From a checkpoint of a small transformer trained on Wikipedia.
Size: 8 layers, width 576, 6 heads of 96 (1 for keys and values), MLP 1728 squared ReLU, vocabulary 16384.
Training: a variant of Muon for these matrices, 11656 steps.
MLP neurons of a small language model. Each row is named by its layer, matrix (up: input weights) and neuron, and shows model dimensions 384-575. Each number is 500 + 40 x the weight over its row's rms, rounded and kept within 0 to 999. Numbers have three digits each.
A block is one neuron, or neurons of one layer that tend to fire together. After each block is what it responds to, as a language model described it from the Wikipedia text at the highest values.

L3.up1061:486478452512505513513453484473460529555463516497517486469450533562564456516546507473455454510543446483507491562548596590470487531517477513505420494518602509529497502478512491461490555517553552445541524499490605480473541543500531444444501446416485485517418498514628493554455585512483485515547481538514514563576501505461516476527504501473488498459487496480523464487461487506512483526505549506480474478502468536465487575458533483538513513424568501475506565457511435422507504452510477516525528509494476448441504543494542540438462539525445450560436460489511539572466484433455432483
Responds to: Mid-title words. Words or first word pieces in the middle of multiword titles, mostly songs, books and films, often after of/The/You: "It's Time For Love", "Smoke of Dreams", Stolen Bases.

L4.up74:514488537601527536545458539449467518587479514532538541474468548575496518479589512492467547537469472460525512515593607506502484534472410525531438486519525485501481426474502584471514522546541491459471524466548571455535553518532558539501477461475530499437420531546571549502496453543516440551537533508463553481494459498533515437485442513496558508544487474502434521456478512424504484489487471579546411484530453533508525472524447488461487487470572456490461527525431532523547533452484445488516538507443512455486540489436532470519530477558498542537478434452551451473413487448459519501
L4.up79:443549514523531485510478476479460542521512496514473487525453491575481510434553532505564506549514499446510547469502534536535535506552539516521483439480457495521545473426471573451513507570479528537430517463560536431467633495444481501467455447525492478456500440507487478495446521516462524527595444433474531438523502544456504559512407455473526529430440515461515523487526526510499554514545526558494438446426471511512530474465555502514504593502496520548533521488433486470455519501487549468475556475574511535524492537521469502447507449517429569535512555493451508473538474473499512558
L4.up97:455563478531467518519519481406514439447534558498475447475462477503547434466497517522487539471533443490530561460458436562483557510483555507481456414421462524431536457441516517473517485503556440536493496518556522541613565429474502507449533526480505499550535455513441515485520478448512542546490523532466517519501523488528528544500541553518473512519527492522469459418448509497505479472485532482512523573454492559424471481485507549465469549570536495500466545523519565565503481425468507458413520456479435458515457610508531530537375564461546450483558503571522474472542510515410519559
L4.up101:377467506578455536482464425457490505506518520586505563442536512503530525417510435455444498455497500479547517550470463607518526547462379512495584514524497500548544499484513529462500495643454499512476577535482489532534593498510482522511488537472506431519497464553519542495555519477509449490497516533442508505509424446477506572541526495562532491505441488479481514478427486573537434526486445572555451486551532472491527529430478490479489526516449509609551558496493476479469516533514583547460496513463509504436490486490561455486459544496457510510473473494497501465446520475474567575
L4.up259:490539571550447520486491475506519511551513543535478493517507550522503491526514523480394524508518500483510520480521563578499527461457436427441450539519579444565452464495541546485495458553484509439544429558557602471499482546552536422496522506444516512470500525525528453543500503487449508505528569540551571470541577468516546496584472506522456563451530493464404465604505470534566538522507505483497492456551417531520473533493570503551536523488488496483431447502523535415554492549546463542437523544499548454457538504503484557462521547536512488535453530575459527494465551500447421524
L4.up658:436533577574445487542457512492485417526516483466499453490501503541395582483543499528482489511471507453489551540485522504536511614506511536495468490472479499531473471479480514482521542517504504531469509529482472463535489520492504494522558497528506489475456455502584475517461503572474517535519498462581500438530525529484499421527541569500525474480535580501572443481526506451452516549541404449452488531398504477510509544492554489567501550516507493530498476436409539451473547507500496476457495440575468528614437509570470546521516501457578618473517526467521481473512479459504506505
L4.up1024:492523479536436534552480446484465529555414463501438452519423553557524489473569517503470428577502504425581532533547455540455539541569452475539459545498563435497508503441548508589538517578513526510435551484468470519525556474575471547500481467451513458548491517532514473514489505450518470525448568461527487552478605511411498420519525518487542528519520487472455447489534453468466548490536540593491475473508447516478493540437514518549478552441524509538528482442522490558508565493490504472432527565510538443439507515418518462422513495554552468491454496433481527494468518532437520532
L4.up1425:537501521564526492504494558494485499486492458554514380485512545508552547526463468480439506538503513460485473468484422548561468472582448462509440468539511481482473531557495464502504462500536517460478414481498496528514535522478512499528527488495530513472490536541479448577442499507530506509533555559516565579480518549538500532466472572466556472491474522494532496502491465484513426513461505495508552490471511518464488471381500442472486513477489460521486519498464464463479460470468431461491534582589493468450491540586563518485504445444451486489501493402536535460492488491456504486
Responds to: Title-initial word pieces. First word piece of a quoted song, album or work title, often a capital L (Liberation, Livestock, Lucky), and sometimes mid-name fragments in foreign proper nouns.

L2.up521:532515428456493479451470486530524511509446521521502492496520445524437512475477493410522555503559508428510543525573472504487571443465507390484465425487545522491501521461486486549554434487496464534430599474456537538502578527475453453435588515464500519475469516457540574547494478548464460492523481583509511494545445512541523432474453611488395531494480499486523520515467494447431475502520540567430471421500464479490435464488459539438454466522471477483565506461455483608507515472492475564476451525493528572489456532479493516471503466486494486507516446522524470467508497480416545564
L2.up748:498523511442475495501520477456492405574505463525479488502447523429557482582467371423486461527530514418538522490535467518458513521553481538545479544503472510471545520507561485512533548508505488450480483537473554487560450558492511478521479519552460446546554440518551500526547534469541491532521532507475427512532515487463476457557527512551587487449408517526493458522479511419626532439524471470458500450499515541486476464497498561418484521517424524580408459536503469526468532481498478517552510566522529489492537514544446430535565512481544460431583489446501547548493519514537521471
L2.up822:473569473444494438500522500516483532429530515516577438510505440507488514441525451460528496558499499467540444481529567505483567496466505470555541570435531536467528465447505553566496450549533549471481525500533537489522547496496519519472490526484522462530536574486452527502507519547487554500484477619577430489437477567463402430493495559439503586517466503579521500405524507401517553475510578543513497462513474508489525519490509516461466529542538478581474477531464509461446527504539509486464437509465489528486506580494485498524591466548490491487517530456528454439551466470478501541
L2.up823:504573501491552490516510506435492517590472567545536456492442477423501510457548489452504456480467486490470465568484479463482492470487510555524486627498555549479540588491529449483506578487541539537480554471491489468537489406524580577558512450436489554511572449429463524527474444512445566485489485520562446542499497518475492396531467558445471433454501553568482551438525526475515515521497490520449481491512475483508501453523519485433535439467489499488471437467545514500462456421546514504503457478558491540512537545501398530481495540471523499495508473548507496525527496468453481465
L2.up828:501462482534455480456568439497534530532494482501538523543467469499440489476491485444488470624511459506472514520474444474538513477552425508573503558531524543432502457530509511439451460520570503587470472519503510484442449503521505591496538631537501497562527522467534531535556521496447511488472509485566516516524530512559501432492544583520444433477495494483473516521516521465531516430525526531523462554565466480542469476450491492482464532495482482567511453572470493505546498438531499452503468516524532560510518503553484445514505446400552521497544482501515477452562451454523409475
L2.up1036:532480528521472429476484482485462467533564467493504498555452476487427449618503484471489487472532534513506491565499477519595444507490496535489508473481588537513543538545551486497499457495495398499544526488502516468479490441560565526500482505550469506487511475494434478491538462503561522546495492491530509569516451441509497442509528536424566545504471575534448603449396527476486431554480473492447532426461570594481464491532589484508543516506517467471384482445478565511510485555471557426497476441524485426536459492507489414467511487480527464485532514537482532490495435478492560430
L2.up1311:507491435515561544432461519465549568482459528543511519566554484511507491453488555485533500513587488424439522533567560495525497502548504566431468478514510546477487432560479463538522508483503611445552451528529459503487445495489520493492579531500445461470570460526567486587479553547488487520495517425492562508557489495497533475548514525428484495472454580414545564471560545466480512455487482547399535460584522550474492469465511476532561507493554472497522461463423523518468498510522490512523439433458441555538469492484465482525460506552523452500568422489478476469489458477506474507
L2.up1661:468553453516468505570518511423377563516514513565526447469498507536426556511459554500475514499442459466505510550446429504489517499523484515521490472500557514541477522496519554507471537465540460540501508436430502473570457542567543587503521488500470542501447549498522525492480470535502536493474457444433507548464517449514504446484467525483511509488580486519474524414492472426476504502493527481587500500505536475483437523468567488437438514470520553446480509582452456517536510540492602511471466497561468440463514514515504419500452513464462564537527492539493502482490438569481460437
Responds to: Title-to-organization "of". Mainly "of" after a job title or role naming its organization, e.g. president of, Chief Judge of, Director of; also at, for.

L3.up553:457503514413558528530494504449456495468474481530508504474428482531522458449518567585510417481504485556488513547501513543461516494540499459489441567572441493492553566521504476518507450460504503489597533524487472499541536491520437462514494460498432504553525457528478502477482500544471535537545479543515572604561491495469514529540509490558434465529513564439494493473565526559553531584472468572523510514537487493558560495483512503523454508505519472499582510447422540495499489432515541488441534470535492464467508488513488560468534498501546529491485461553507541561515490480471402478
Responds to: Word-initial piece of names. First piece of a split proper-noun or foreign word, often after an article, apostrophe or particle in titles and tables, e.g. La P|az, d'h|onneur, Plaid C|ymru.

L4.up89:437524560517444492563514437546529447533482524571499484550463454475511461519499472433510534518459504526559465474473593502563462475479452522498503463484472484549512511487500463526474466489517453472496580494468586466450441496485500516487527463451542509471464526561484554474434443491480523548433511480482471445610458519502462495523506557447462482534537467448487440571490459463501515463499518499524530601449490532514471512528487496536510493476496470531515522441548529466548400469543486391547499547561503512491593459453487488414533430509480497478521496539523521529617585515527480460
L4.up574:533513460544481470422536565498465484444539480486544506490474552581533461498550510507466506504502500511591460485494430502505501474412510505557446517496478494521469541541482516430501528480497671499533443487501443537537484529496485493431531531511424533555432515584531427465485526515542454520555505479485509473478468555499536468521505592452525491452564464530511496510473488554479482511478478472419566496461478495612493501469497491527513524537507543606511515468452495475539588535490501511457472477487494421486552470438445431473518387552423516541464522523622489454623476443465536478
L4.up633:576459373496463490588480527518582481501478519519433492465494530523515495522491412458596524459525545502568471447507562438438535593543518459469540449532521541431542482600514562488569592533580508409479557574503501546501534477509511479497507515480528422492478402553572486566461518524479522462552504454547512495511527442413518462530546462499556555545514488520444493463478439520508492448466470614511470533520465517450486537550531529512467465443519529554494477479423512552525522512444472428433497513522425490478483429471524495460519466449511504521538537503556491526471545497494420515
L4.up725:467525443474513539562510530488438541458460535475481478475530514484507582580428516522501500489548546500450462506509505526549518479456543547493509560550477455551490443521516564471473525498553650445509534547535555562495474532498446548402534559503486484543519422533477490485533463483523449508482530515489507433531535496470476541452480472418468550492546486520483522512489543536457503493464520518450460524537524457515473473509523455442520546453460561484475473453490502524480530473480536445466541468530489544512441485449478447474477543395563455478485492543571535484475520454487471541
L4.up873:572490446441465531526428489426501547579514474512516552508547578462514596540509480522563572480532516463545500502450487479497470502539465509511485514455510477541486526456487576553529558579518561453511483512438460497509464490536526444533489518491469492530415487522480480533486465567454478491542503529485466557510459484503570451503490603481546462467538474467510533550455468514522441506463544544501477559540450533488445520538492511489515479448517505552504527480510514459469613464564480431472551506473424471512487449419508468435535494465490531479486553454527526511460526490502501499
L4.up1083:568464534573486560545551441509518552539424502487476485405421476489462502528451522513517532541461542481530434594537486503486435492501451497478521506568490432470460489525518498514440518540465464494511482541552482557453513537504469508503470499480580530509578428547541483497555480521499494636467523485536499412505517545453443507406496567546499499572412548513439461457536534506516504495511504559443489443467489531622537511532615535535542531542471460585556552523484533539473541488538487442496517494579511464509454541492478507460457557543524483516533461552534449424524538513488549448
L4.up1345:493500488451478525470420409475458524529489489498452510473500482513494540525462489505505476531505520526551530489514445473469486492515528492478469489510498426526518457500476527533548553559528467446554575504530506531471513528519492570495512517485447490542482411561524512445479506523383467543562563524513504565525485572495537418569502572507437472457582491501460522514531508517533523438496507515500488570551461538519502474441512465494461505389548527393544513418426483506548464497434487517561548506462461528460436489466495546525544471483621473515489515502499564515512450532476503544
L4.up1636:551476478554396484442499514487524538447469516468536484535467500464480566459494535447544502550526455458538462570516548545553569562510525500551568471468540515561522528470558488547567478508556521476549613518475507600499525545493534492520410542566506460488472515543435532473555380486502441464499498449497504549453513556450547488471462530516515422481514496537531481405503482532486451457492484443455459503499512526494572475483470475529482533501425473555555496457478459463553576539495503410484491553550427449494517459524471448517536453438491397461535418476523485504534466469444566481
Responds to: Mid-word foreign name pieces. Word-piece fragments inside foreign, mostly Romance or other non-English, proper names such as clubs, places, titles and surnames, e.g. Cast-ell-ón, Ci-ud-ad, Gonzale-z, Freder-ik.

L4.up312:436504488462464492413532553438471520543523475558583517520442512472520472468500539499489525458483416504471494475468456503417549574511469567522454448509409521418598473513522463495459413524530506576554535525436438511474515523480402466481528500495438511540512548564504496494479439510487473480474511484479468530524475597496417499522505480471542446483504492492518521557495475489567516505528531546473492488543486470423540475500509441448470615427536491482473482558496506464533565463481503431417418449510501465520505541628572448428572483513484520509540591487497498481517479515467511514
L4.up428:471502457513433515478436476517491480562499516529525441419491495578439571580518460527482437545483596526575469446498495529473560452500505500479482470559514532586519418542455559457481512469558581489491494488467472506525492542438497435535527503511446510527554426498512489489496553489553488453459486505515465563490460540569475501528508502476542485526514469458502463480501451533546511529483574494496535462516493585480581506537537539476481500456503563483486516467603406509529485577548486509502527504549466491484512535475483439499463474490498440478494575588498556530502553514535480457
L4.up688:475487429453530490457573498456496517534588527512541461502488510432494496514511527444417532535450455453540542541466516461545520507499505504505494528564376508520571406513461525490480469493509552503514562518468528558522436471548464551438496512465444502535502540469554488491493521509485504514459452559547477481478448464387493558468448498467545507474500455494531493518503486532603504488555487523517544477556475501503467448555555531573512452417438518553494561475479459484510407529553469529524459442533420402490496490542560556496552493496531458542498508500509484513578500452425567540
L4.up884:471506529476476528498558483509570551518519433480545534499520514424531491433411514534461552545479523543480445536511543502491469450468520498525493521513471495554495501494510472507494505442490595552514560563482473501513491507524456487534519564596483522540489605540477484501474491461578489491413499527577458432490502523458509568497446476477546484445500530490555568551466483460490468444570489421558499454507454530448489550546573535501483566523435487460461535477537433519478424543517534470451564579578546514506510528533447511475538473501474542494539506498483534506549468467485519561
L4.up938:462578451518475433485497561461483500541511518543496507423509495484421470479458542461453456461490470534480506542472464448518524513476408489445505493507474503447525496440473516567556513519521525589518480503479474480580463527486455563500434552480571445475533583459529454482559471494490471463502468461559457550403532521456530552445521519490540474502519454503545526439409418538548447491484487538546473484557435427469508574487519468464564512519449472518499514436572466449568494497533531456412516528523514459508518480494541488468502489499485458536511452562461399472621477542510512493
L4.up1114:535481527455507462449529479540457473504547575533545466524526540521483488491557516529456505520504530500548495560493429471557482502501526506447460531518598569520518492483576514498516593537508496446482472542518528593506421466546486551452505513523506518524533515539446431504550481507478539532490536506534472441555599561461472442518564561502487547454555505426427516536596543514510567582533567548576516485460485503530533485478526499513561520572499478494453535518466457519448486538489511562461527447463508450484501438518541566493474549515479509499484483586460446458433531494495515464
L4.up1545:541513495507533514525540562494557555492463524528434511427583530512545410567499515595462533492535504503494439414567492455534532538584446496543486557536493469577478518470530556417442504496554461469533526490466529520455552476475547518488431458517524509520535474538496500561449558498489541506488560509484430471509496502568517518487508476503467429509473450478588580576469511450540446538510489508505476507555459521478515508556493534549505568558463420517482489549492525538467498464532515483508532586520464540559409538477534433439475533513443464610513557526473504487561496513484518525
L4.up1717:539461468479474515524479483520388503470530487536513466487474531468548484501493506544503515570439506455498489515491539488455519507486565527539522498539492459427485509489457531553452579538496519502473497500518502506533534509557542491416493405426527477504534536463490555540491390466490498493381479569523479567465444501584537547502492521436492520528573486500495589512591471510508559516475489447487479502474509542370473453569457521495433460491474479465517555572515520537556541516423541471471522506547521462457499561536499438553438537544471457553509595482525525466522495511457459453
Responds to: Role/title predicate nouns. Nouns naming a person's role or title after "as", "was", "became" or "a", such as head, editor, founder, president, physician; also the article "a" in that slot.

L3.up188:533483455488521494499519466493506496508527526422546442537521546501442486447466473484505470540434491503444510506470504496522551545509442509491461545515429560538494469507423526462544470542529523523504517486468410517492502539533475457477581584496477452493485551516518515519478460491482536503498506446529528535493461482516468464480469488471532455469530454482598518470483541466521518452542474548521411402480427559463542462543569524556458473532472521531498456517511538483496496556619447455437546471528561532526526515598501559463493491513440537492489490467529455463517475442490485564
Responds to: Role and occupation nouns. Nouns naming a person's role or job, often after "as a" or a title modifier, such as head coach, executive director, mayor, or actor.

L2.up258:484442493533504505484583521578537496520505496511438517484497497542422493555503445534440487534482498488509416520487534523527507544442451510507471434564470509477446468428535526468498580511478499495437440541479586508555444449488465594442443491498516519521499513511507546523498474473466548485450468443526509491511499547499476487547428481506511445423529436508532477476447471482509542497600500505552494563518478531443516481521522431530570403496485536544452421515479473492498493523530534540441554527484547565539518501492550539565464565478522517522475465507501541422494564492512470417
L2.up298:497498454578509431533499501489491494468556501531488455496433453570478478554515517425500484460500487496547497463544664495439493486523453468500506463574561519511561500440435475420421523571478536476451528542465503470459465484502495564480523463488515508481430536555600502527421523517468481565560486520479512493581549495486508508510497489519509514504576485520495485581492528469481545520503532546449408492569492540493525490505373533501560489479461486503511512556533433504545525495438499482474542516571479488482509573473496518467488517520519441521512422465426528495421491490470490518
L2.up924:516451484615511479463517538458500513489440445510531456472474518505520443514490481510462401467567530527564432463512438529458556483451511643424502469413524504498506526519499499525484498479517483471502488441452509506545471498476510498454536522460457483560494488512528553554483561499486447521542476490530499476524505480469502514478510482518509574495471607451571500558488476471478496495591490494468468474509418487484509473464487535532557542484516486470537481550525508493456418568508457483459535407522480449492508512536528477517453428499450482494485507494470492484512533473536452406
L2.up1268:505485459512514546536531503470515428445490453464534569506464498599497501440532471490444470471572497510513412576526591529502478460466445543490485436495598580529501527539509492522572502502545541513489549521473569520487485471460471495467539496463503437487504505535565499465491537546470457500517470536469429476587468422506491495485483574479465463536559500504587497476489492420482536519527541513425418462494523478453429566564516478469506533534489546517497507534457513487528526544510481491457489526444468506541534495501506490393450603509467512558464483422542511597482449505536416449
L2.up1395:508508443499436495477501557546494528518539486470496514486471423489473466480523507572455459461502474501543528449438577555481507447472480453500513468539486526492482577532506513523465489537474484426528491524468462461450456488424456498491544536505569521556477522433536430455480539506458535518555569461479476516568580480460497470498468520418397518520491469551592528454493489536509452491580529517423458563454505566513488534536593483436498468512447474514454480504535518468546514460548518479592531466520508483519453461487490531521493548503515484541471493498520463489519446491556567531
L2.up1540:504509563561429499477499490560466538519515491522516527417542501556511493500548459490478454390535530550508399526493513490453500523468505454491510517494571475458479474513476523505541537476501509518434502477494551511521577503553547432455546510500461495465519536493482507503517513503471484484571484435501487427600569490513472440474518621537529406496499487480542467441448512503504512560560547558541521457550490496468547482520484535502519538522565443468516496474508483485440517517440471506430443532561413483422528472566542485458460489495521489514435508512485464530528443530488533542
L2.up1594:473517460591475493479521524477549503519505480519459523413501507593527526440486554505480495530465542537563446489442529489473421389506515539476480513453489544516459537517451501547498569523541487472548510477462506482492532514468472498457511475464513502484510508488491503514494509482493404503481537477487467517513446520476445568504480486547455530517597425503484480507458512493480551509453459564537516443513470515554509405536514437494554402494458508611527478501501474503550494405544480414437499494496546470478463520526532510502456516540478491530519520447551439504561503630532555501
L2.up1678:550503481612526420530561574535533552507546380503402500452496509515497482439519419488448462572448524539477513470455487514457466501425580552461523467451569535499492500467542526513502532463489518487509489487515464509521565480443522506483506527535525481522438539521529484467530490520537459497554460443486490469528541518475414531569541540544447525484507487479517466468480547505462520503499472506544523495556488498507486459496458455580546476510470548591529532553483445529508493532509508525524541497444479442463516529507495490503454488503505489538505614452492552489438513566534470444
Responds to: Words inside work titles. Capitalized words, often pronouns or function words, in the middle of song, album, book or show titles, such as Let It Roll, What You Want, Look at Me Now.

L2.up376:525456472505507456514468439522484548441455469539428466525483493608462475520520431495390510506475512531518509501497525488496506540478466490421423473531475463579482470523490533525491417509478489545553499484567436487526420508545484503501499492497525508441510440550515514444486426447527441544597491491496463445538506495576498499436549544488544568545509535495443498549502474598455456476544568512546549536566489472499521471495500526535444433475512573538482435487481502530501445493504550422559498556480508469538508482475449526512533534567479499605479480541563558500428380476454421512
L2.up613:448465510444508562478432529529473528460482531496504505488514556572476521539529438538504499483535505516497531514500518537498550480460511519505492497484515563578542538485482494493501540495541582513466527532482474462557471475545467526513513475513487468462539473510474469437469490555559537522557544523505501403512557492551471552585449429540482479489548463453493507529528520528452503501423497483466535521487453453640529496559499492446518505536586581485464477406491522495496482521526566433425576427464496506512452520484432438561545490491445542512461454456439470493426479471485454542
L2.up876:528489539513444544472520540539491489563476542446494511509425468533506449523577474540476489552455573544521487509545519494526515524439535522529495445483442544503472495484526573461492452540465479496516500488443542455480473475567507499515449456534534497439461549486513506475537487454528386547637441486509434502545492516519409458507525479525508491544484489501470539538546538482502469543506508491485520577504566509512513535484477492468489547442490489476484488502478522517480540518468529501451504563565480432405540506470527491511508467461506484471434449488562474472471553494552510466
L2.up895:449446499494475420541437531537495518480508565512470576439525470473511543558577448459430536602439511473529450519566530491489508492522512538450487483518540513461416485521497556438558513517509467574529475581460506482529489486470391486514511459575548471407510467445542544521524502577497424518459425425538511570487445478581443486507463558487471593452488487536440489454516533495506560539487485542460386527556558551545486462472492510471459431469509550469532555582502533534443492509523546494513421459485458512583546459477481455523534447473488492479518446550527544492487496514517461533
L2.up1058:497507496486546465508465534483451568495512484482529566461453502480443492465489546519531449482429570556502507457532489514567472479488545541523497506514435492578449483480497504502426521476536508531535558540553437535523464514531494504552492512538454507473528450439478558483364496452456515524540492478468473516471500509535536511491471499458467446495456511522550487474525521557535493537486492549521497512513474468570563513512494536532509589499454529510438519425478541463488517466584445581548380462502516499496523539455538480511560485493490496482492465489511476487480448448466514518
L2.up1203:472504486505514472476413509498498521498471492550518491552462508469555427532541510519499534520415542512513473523479484490535529478558518559612485443427502528507524554466461514503473512525494472418525513551489474510539435464507515529436551537558470468481479565427609474468446420465488430559583399474459502429556525537505509518582428514474421497480562513468432544550508513524492508513520464620518499466478470553542529491536503484532553512488486484491533496484461566479560504514487466439460497475417454510514576494538504469520572512488508471446476524470516541551466485575488486505
L2.up1316:456480474427506579445450488494481535399500543558521436542484525487427426452525458505433430527504460483554532521538502444525484525574523527483529501501468490468538552529461564494512437496478521545422524585472523536505435464445406514551542492518539500503583491518611544468467483523495467512573499494440506466607564471490527495559494438496532525500458450474467466539415520546427588468507477514506538493559465611484449507446462508523453543486449505465450455459503473518547463565553422518452474493483494480448487544506514489456463524551488490581518447454575527481457489486413453499
L2.up1506:493478418441499533485490543435491529511528513553509505513497453459457545465465478516489474506398510521408544525507504482564544536501441507548530487493393507567450481534488488480543484470478491538524580518485466501485527539528438472481529483421392489509475496508544483377494492477535493466499538551534497442485556501443542537490476500428427473480442507532588542480534516509473505540481531532490469554549496490509509523503477477525543559503427456446457495498450621447510452552454480560519477454512519435546532574535468481437476436535450478593541483537485480399452559473485485501
Responds to: Mid-name word pieces. Second fragments of proper names, mostly the apostrophe after O, d, j or Ta (O'Neal, Ta' Qali), also pieces like Den-iz, Em-re.

L2.up2:451504499438468528447558517561503572502513571485454482510504520530484480536560460499424496521501530489472491562535526447478560511444520559494474434443522475505458435547557414517554583549468502462506468550433515594471551505469497579497429584530467588428387523516497542406445541502517554498554458451503451520495450529457464464560509485479488448485462520456517525552541515452394418454499497527492472560516468578487516514561400494543467498503567510470547469526524520495486532481524487443492523579493520549463437495514473453568514520485460516564469461442450547457520472460526546500
L2.up119:485528514519524517522447489483511560527502512467514590554571515448555477484421483567489528470468448470476532550505407477501497517499499437516478528483489507507474528520559467561508481519475447452485605428549489490512454515511546448488453475500507422394503514472478449480498448451479582513484487435461495505494469448529532499453495503503512442533507512455539448597499478467510506539474546554505489505521517562500507481488603499510482495529504523433591475537428503491494427521491536524556522482509482503527522499469420600477403541501513496521552490472433543515532459487483527584
L2.up696:508544540517513460570518476535550488499466529518503582521528533472438456493498578493509475426507533457519555564482448529514564511438475479451529487540532475449508472579466497478479509551510526499461482464488442435431473588498482486500452489499524461526431528511599498447476467524535486509564507433498524522427526453518510506583479491474445468514516567548476469469577507507458461510472431463524536504573548526471478520443559543533440497468529528526452549431532532407421506459509548508446578475513490521580574545507544509584536511535544579486525489506508446562482465489480438500
L2.up731:443527443514563490505460462485546506485529515418411505455494502590460467445518527495470516482545529502485491475515432476559463408494477509500464476456404536476481550587477480492462553481511523491533558467559458503487511499490504559433510533497472536446483479506507547411494466582450510522564509499525504493467513463520467533521468516464518623588488510507498458553489526513459489463412495475543476494532496495515430580444552513566531491468542520473555515427464448463455471513488505564527548493515515555564529547554461502517497538516502463532508457521499476441393483544526480498
L2.up790:459514521414542481475503450485411492478521501449458517461582506589577484504439421465422457550453476473520587553498433491496504510504511539503509462505579494513564525509578474548459458500529478434467517511500442542479537535487489535487457497528494523469480493451541543419502454523524527559488521484514479584435516507528517542516443559567463544494501506509508520476473452432536509496511549457486484518439465477521537502512506556469518521515489405460546491469533489448469532553422482550551538530541520471555496545534446540524519564503497480463533448452458563526400452452413483487
L2.up898:521498533505445529487426426453519416485474511498480456497480521446450467479486475518482521534479465542376485476534441578467509535529517429536583543473497465474541382440555478514468487556477532550510461513483480549518553472520523482566507524538472498552439494511480516451436433477521537468487546517509528473416517478511483490533476438554465456463451570601534494506497508519460452554515471481460506484511439478471474419548522540550475435437510481432508451518490473508494481450503449465501468536409482468499506518524420490455550569574500493488512535482547518530544495462487550556
L2.up967:467514552446571496473494495536508495423551540494499621505461427494479475502554474541493454604525476482493513478510461513537489525493481488504466462482457468579429528512486432500481517472533520529503478501525458489510447479497487519493538508543512521426520527509517539489487455439483522462482453459447499496427438433540479535482540529535452552507475462548504477501486474446490540464568485515516552482435509587568485526530448495521452525529534561486504464421518453502526509534518460505525499444459530526505477550491499521526493554478504505521596541511433516512500452524442478477
L2.up998:467491532513523500486483433485537510449552479457429522540476507525500476522550503574501502503528492531485494491455469424468531493501445514514451490470476551457474463539541431584440508555491500449520546452586469534519470505498497468481460537473515469530558524467487539547446475515512533521519501562548504473465517494567547568519470495543533552496446576545546496453480478493510507468451440467458497519555475483574564557500496460557509592516559543473500475468585544463440486417510509494538530508427506518509471518567521527506490590487508478410507509552495491455483489524444532486
Responds to: Unit after a number. Unit abbreviations or joiners right after a numeral, mostly the in in converted measurements like 1.6 in and 6 ft 3 in, plus m, mm, ×, –, -c.

L3.up1436:504441482498495493532448420515544519525515522449503476507564510421486505410445498500477499486560515533514497481464471469509475434500467547494447501463472463500427505424465556437458525521428522564497433545531490477506403507452539518441517495417490475503455438473557381437500510547464502545581469515502496601443513522427496546559478559561472535505510527563443472581549494465488508525397458509413561473539434509504538529541539505539499507477505467454533465474555556521548494480491499378439557574463504493537526456484497502527500437485481408523531501526481495537522476488523482514
Responds to: Spatial preposition after noun. Prepositions and "the" right after a noun or verb, introducing the place or target it is on or applied to: "scales on", "ring around", "superkick on", "head to the".